config.yaml
d_model: 896
head_dim: 128
norm_eps: 1e-05
rope_fraction: 1.0
bias: "none"
lr: 0.000395
schedule: "wsd"
decay_fraction: 0.919
steps: 11399
MLP neurons of a small language model. Each row is named by its layer, matrix (gate and up: input weights) and neuron, and shows model dimensions 576-703. Each number is 128 + 32 x the weight over its row's rms, rounded and kept within 0 to 255. Numbers have three digits each. A neuron's up and down rows have the sign that makes its largest values positive.
After each neuron's rows, "fires after" lists the tokens most often just before its 100 highest values on Wikipedia text that the model never trained on. A number after a token or word is its count.

L2.gate800:114120127117137128169157159168138076114099178118177145114097094132139149057101113160143117157091136164158145113138121160070115162116140109111126139144121126137094126142130077105087140151183105131110109138120152128134071129148136137139095119125122131178134122065110139096113144116123143127088144133139106164138109147126137207107122141096152101149159168194111076155137111102159201135155
L2.up800:082129098131107092154094108103110152141108101126098168161078165127162094095113125160144184142140122156120188093100168099145094114092138148122152107165044172151155130194164122163138087137111093126098136210115116155102133121176083119119103125141146139120109120150131156135161068131118138098139155137135150091143142132111108084169100110143144157169181157110089125131149092120135120162221
fires after: "|" 51, "\n" 5

L2.gate1753:094123189102062118119165097115151104109118137115133164151090119108095103118099112127192121145247115102155117109070122095124169151099148126138116152136168211119123149088041116138141093159119132195189156059130120161128125129154105105127099162138134152102170069139118194125119120078141145069087150198107132114104127073139136111116157099097117098153135135092155153107138127155192113159107
L2.up1753:182142100093206074090172114111128175141138178104183077157101145087130142141125135131167117137122085216160080092150142103155113101170083077138150124181189122155126086146114104101127133172129111155092185115161093144155110132115078188209142119124133091121127129177153128104125123123115128092121110071156178091127170120139132143115164150132143126087140100138134118166130140145134127102127
fires after: "." 80, "1." 5

L2.gate1907:151072189104186126178123079098184160097160111114183124106189156086142109126088169148171157157162142188141102139059144090099167186019154073123186145156158143163110154188151088155135099112133085105149134175080128141163122170134113110140133124114121153137156078119139120136069153086057107173080195132133170161167137116093139130128230158148152145114103117123141130177141147095100135137071
L2.up1907:113139161124133124138156138154104087148133152123125150138168167105079100120055130163166103086165131178093224074091106091126133078107089126170110083113085111120116117142168141180127153109110153138124184150101197094075120164136102155072090127093111123084172145117114113176125117116104087141098111119176145195105153115116147128140122169067178111110117137123115155157139133137170119146167
fires after: "." 72, "1." 8

L2.gate881:140105184138070194138160131183141125136174167117169123110132135117129174073096114146117128152119160118160176137081105194147114117121228161132147148110105135165126072146116121118112093133093122171143121174142178185115078144083149091093117157132071150098136125112159157147174112090088155047147103099110082107136094180107134174107173123159101146149101127142117118170103106073088171156174
L2.up881:082097098141078143150129167161151097093113090076054072164110100088167093077115092022163148121134140167118114121142143176146104213128119115094105069133130100171170158115099175143161114147119120138186119121117182155187109145119202137104102163099104128155157115131139157150136077105132117195176124110113134131081125103104120183165116092153102073147099103122137120108119115064103158114122
fires after: "s" 15, " (" 11, "S" 9, " According" 8, " S" 5, " Lo" 4

L2.gate1903:158123086168144092129099146153124118125120072164117158119156100181128164092113130138176152137068128100128092068092127145117066129117155102106133193122070088110167092147150103124179156128161098130141156217163068099132138169128125128132139148170155149154182139117135099174101145073103153146112149158146081127176081095108128113085131125108158143122152126156098114136214082160139108120113
L2.up1903:111112108137152133177116161130084134161128112118126146109160159129131121100114167101123138157085134062104174144178069149183180172119142104118172105165131140089172144107140102084152127113131097137090134126109118085136105108133125037161114112184129162141102128132095112159111166125181158126139142126168104161137110137162132158128120165091166124156199133121081088156103150132051139128096
fires after: " |" 85

L2.gate2066:130152157121130110126131160155104170149140078092130089129123128125063151112070135171135124089179088146140115159183147103160172081159073100182134151128167152157112122194103165160072166172154089075164132107098166086073096138108111099130175144141121108153137159086145141104177115084123123122073087125162167163135119106134120144073108136132116110120122128110103130145115162101144144151210
L2.up2066:096199151116069154153147105125134112185128118116106191100189201156158153072112153132108110091146087119161169162146127116211140131105119081237152172092149166114150147123142175121143152131121133110159104078199100085070112146137127137113135122158167139090164088114140177120155127105098109078156184084162083146167117152133149138098160146127141168089125100125132162054077168150161055076076
fires after: "." 41, " began" 5, "⁄" 4

L2.gate1838:144074151125159125093156156190126126142114056154142078127108166147153120173110191137123107105110096115117168131139162183214145127107125133124097114116147090128138110154150102185149114154154117165078134079135121108134117114176172135130108077202128122167112101093118135141116128114160178210105095076173133171104065121178098090177132112142154173167142094144153076109135146103180119119165
L2.up1838:067105160156116199161096138144167186114156051154143056152140169194115123134142159099121102143120095171179105119126154136177120110155140166126195140117150085149109124104110090118143106082067163171089172128097160109115076125148182141095138139102099182123142166117116096166134127100083171144113157076165131107045102083096089175147123105138160083180181166127132077202188109100069096125148
fires after: " No" 17, " $" 10, " vs" 7, "$" 6, " $1" 6, ";" 6

L2.gate2159:099164122160123089131135142169118173107121108164156034160151092114136125160132124151114155135125112124093092132137078073106153155134073114130174126125084074219120154153090074169161172133113087152161149169143137178185089133147074202192110106156110120105098130105147079187161194125076167147173131106096155117116145101093154160135165174075129077100122106075127108120100128149095151138164
L2.up2159:138120219141083110096115113151117150111074083132157158068135118141103120150186102137091154165162088145114080103122191152118192107112149138170099161100184130142098133097115127132135151187163106156146104111106104120158083205151148159070081143096086172103056127103171141124101151131129137161119139119156102098137148082188136128152091123100137102062120119123166157168123175132153100105194
fires after: " G" 23, "f" 10, "G" 8, " F" 6, " f" 4, " " 4

L2.gate542:143145155147127085094167091116117084228113140138138178081128117166097077199167110186130211131141145103144140098132129138087083151148103163104085132156141096128165175178154122126099122140113093111117105067115083208131113131096139082079105102172099137108113136106162091120142151152155098148135132127079098142111097111135165144117134076082172087155154095115163142147141159103139168135138
L2.up542:150202119068183157142127155097109142136105143127122195069123107094109101101109135112150156075135115166151163115130115085142160097114137152142145182089151157124127190099114159099181157145090194119180121148129098110096137102162115140175139142151089078121159147043125114122087135102146143134123150113150102190070127078150150123150159144157158073101148105109152141116119082133100161072145
fires after: " U" 14, " A" 12, " I" 11, " T" 7, " B" 7, " Sir" 4

L2.gate638:099120110130119122109156080178188131157125045144162109145132155082104129147115137139094154103124159133124155136073086136153142165126178153146088117149060215130152073147145124090107143091088108161100146117101149119175119162105088105160132129109138116062178161169129139141193120140115133144050188163138149096146106145133049125113187105151124127145121162067105122098139087140153146103104
L2.up638:163113149121045126101132088150159108128087141121133111161114155135202085184186104060152181142077180123130086146129168120134125129103091106146136042153122109140056130102108111103120127144121135167150116127081094091164085109050129159182119142110146085107109118094173161114153158153123143161069068142140082104165204121105164115155093095150138175170141096097132138100118087141170164135104
fires after: "'" 62, " Fri" 5

L2.gate966:157116086122134143130120137124121141128140121147138161181168141144091060088144142091188131152123169102120121120132126082088107140104119152142132113126166111124099173150103228158171074135122111109124145077117153087085050157109209162128077162130101141110115138172110151156144110111091057122055149051127145146092077090105142143183131147124076144139097094161100131157127146180127188114142
L2.up966:093105117103102123112121184186136094122140125102168151128201139157090147113109124166129127136124141078135175082136129086128129180075098124103141130149116154151196178161147087158154068106124148122164063156129173147102172175148140111099108144164132173107091123152120090111099082114173147092101120112103161186067132076124125109099155156181096151133157154124134133180115130120072119110161
fires after: " |" 72

L2.gate626:126151134112110166156143120080156149173158149112096111120154089146121107157170121117129104146048099166156156108102109144055124120097089174149128129085160095109112099110160113152157137143193092168131153125050116084099156140151150172142108132105145156127131118129097112144092171108135161107146144217115077097106135181178134105145132119098124085139142124121145120093129115154040150114088
L2.up626:091180121163159129142127093087124087152145126116053126119091154204110150160093178151122119170125196136103105150105086166092129112054149098134143121147150175153187110152182122147138152110099094180176103079096101170086181113115133166160155097170124094095140163165119111095128087130139143144091141153060120105178071096165118160072097078166156106144150128169106137141071140122075159079107
fires after: "|" 50, " |" 15, " Total" 7, " (" 4

L2.gate1840:132146167050100140136141126165091139121129119112103091158142081135082138149104151115123150134114103155110096103127209102136134133113118117115054115133137098130099118109187116187162140185143040194094102113069133134103133142075128129127115090138091084134150164117179146113183145064152177095117144129055121116124071115125150161170159099152104131121069122086147146150191116087176131065167
L2.up1840:145108091147162086139101098129165044179128128102123162138152096160104077108115139154110085153103203115135101200119150146155151186178118164038143186123134091118105159110138113134131173066063141092113078089158145107119107163109151104142110075116142067143160229110112108089047110168123115126115128118140123147171139146137123074126095128091160149176146131156161128126157120111164093123151
fires after: " |" 56

L2.gate1091:153151162102138150104101102142162154123178097110043055177159045106110143119095104111137157152135084105195139088129143171122131134113188100090131153120187151130093065134162159128163111108115158091119130104144151162086111122106108085125129085127098149162151193134145165100123084146165149178092080184157124154159078138099124112111154118149078122133123088111139126133114146150153156153072
L2.up1091:089118155127087100129112108114140126129132181141085161107128130097082100143173102126132143139132138119146094035091171176144162172111125105118159112164119156199184162116141144139089149156158085146132090125138128089140131151132102145120134138156205132137171082127145165123148097117106168155146121109179129147156140157060132143102130089168119133139107165125072110158134171151097091130085
fires after: "\n" 39, "." 30, ")" 4

L2.gate1355:103113167153149181110128077107117141098178122168114110158163183116097147113087151159117156130138131057092087097107090139137176168131117149106122108154085112129152107114104120116114111111127068114145141109159181111149144147111123102112131197124150047097115172117162129073146130135109146099081091197096137183143179114176137078138064116101199108110088145178113151075132145102166151172119
L2.up1355:131089107137094141059046105153129116187126173105142144145139159136163097112109170181110144147091106180132120147114117099151076162154086114094168196153118101184128138110110135149119065146126123134047179171108127079122167137117135104171133108096177083153161133159110149136102147111115081170123137090144100140160132128140135134187116100112094134131080102105149123187183119101122204144219
fires after: " |" 81, ";" 6

L2.gate2317:153097104148078178119138155156197108140166102146153098127134110106160108040070083151074136169097148160092145141109164087125172112153111124129075139144148115125133095117093143104178104136136145148134145096105120083108133100102077111076102104078212128143174150162094153162157136151065158108155072060175137127128142134120175159142173118104121148127091109080118128130120092082134171131123
L2.up2317:127146123146176141200130126155135127144123044119186120134151121104106146162087136127165090067145127059139133136081122101175167143075147099189162161093081087118083185134163119115116113183105127127070179117147118132152162086100145148088115086138122159131139144075123085151127148112081100132176102083144060143073177107078127114080178095130143102168076116108157155144144119142131114102146
fires after: "s" 18, "S" 13, " S" 13, " W" 6, "v" 6, " d" 4

L2.gate1553:143128128149067087051143137109149089064125094132148157073173109130103160191134123116122160204119137157127116125070127184161157142168162125145138065143091113148138102165190142106121129165149125141081096066155112085096136137146071118099111141122105128131075129081122118092094155153096149187178107096124107209209111105121052123096147087115136136116128122166133190142142099138160195138134
L2.up1553:184094162145115145154166141073142111144120135098187120155129195157106097080091129089098119084131115156131139136057145190186136157128117100163097147114117060168171097127165128126161152191113073194111166112095109133156055116188119174113143163170017045144097147141133115098130132131129147162107093158155101192164071123140093162110140164108180152105116076089117086155139166139210230090185
fires after: " |" 56, " Location" 4

L2.gate1779:158146107083086126156125128118117099051139181152147149089170155160104109131103124131058099141152111123074102171131112084116186118110162160100102111148140130077119134153114143101193186111112114148148119122093155124116116116088121098115088146114134105100095144165145140097098127092157135078139129175127154126152095051172119144110133126123114069098105091104077096083133166190109118158106
L2.up1779:066107134112139121127087133143160110168127138130149066107129134150126106129111128138115159109102106118113141107134139133134095147099092143088189160111137127157138126166130115126124140117137141120098176113133068088138145114156109103108130105122127131129149145096101123130083094096085142081135115092139142169124159175133139138089114072212147090114125123127162134121164147108094120159101
fires after: " " 25, " out" 14, "'" 8, ";" 5, " ft" 5, " return" 5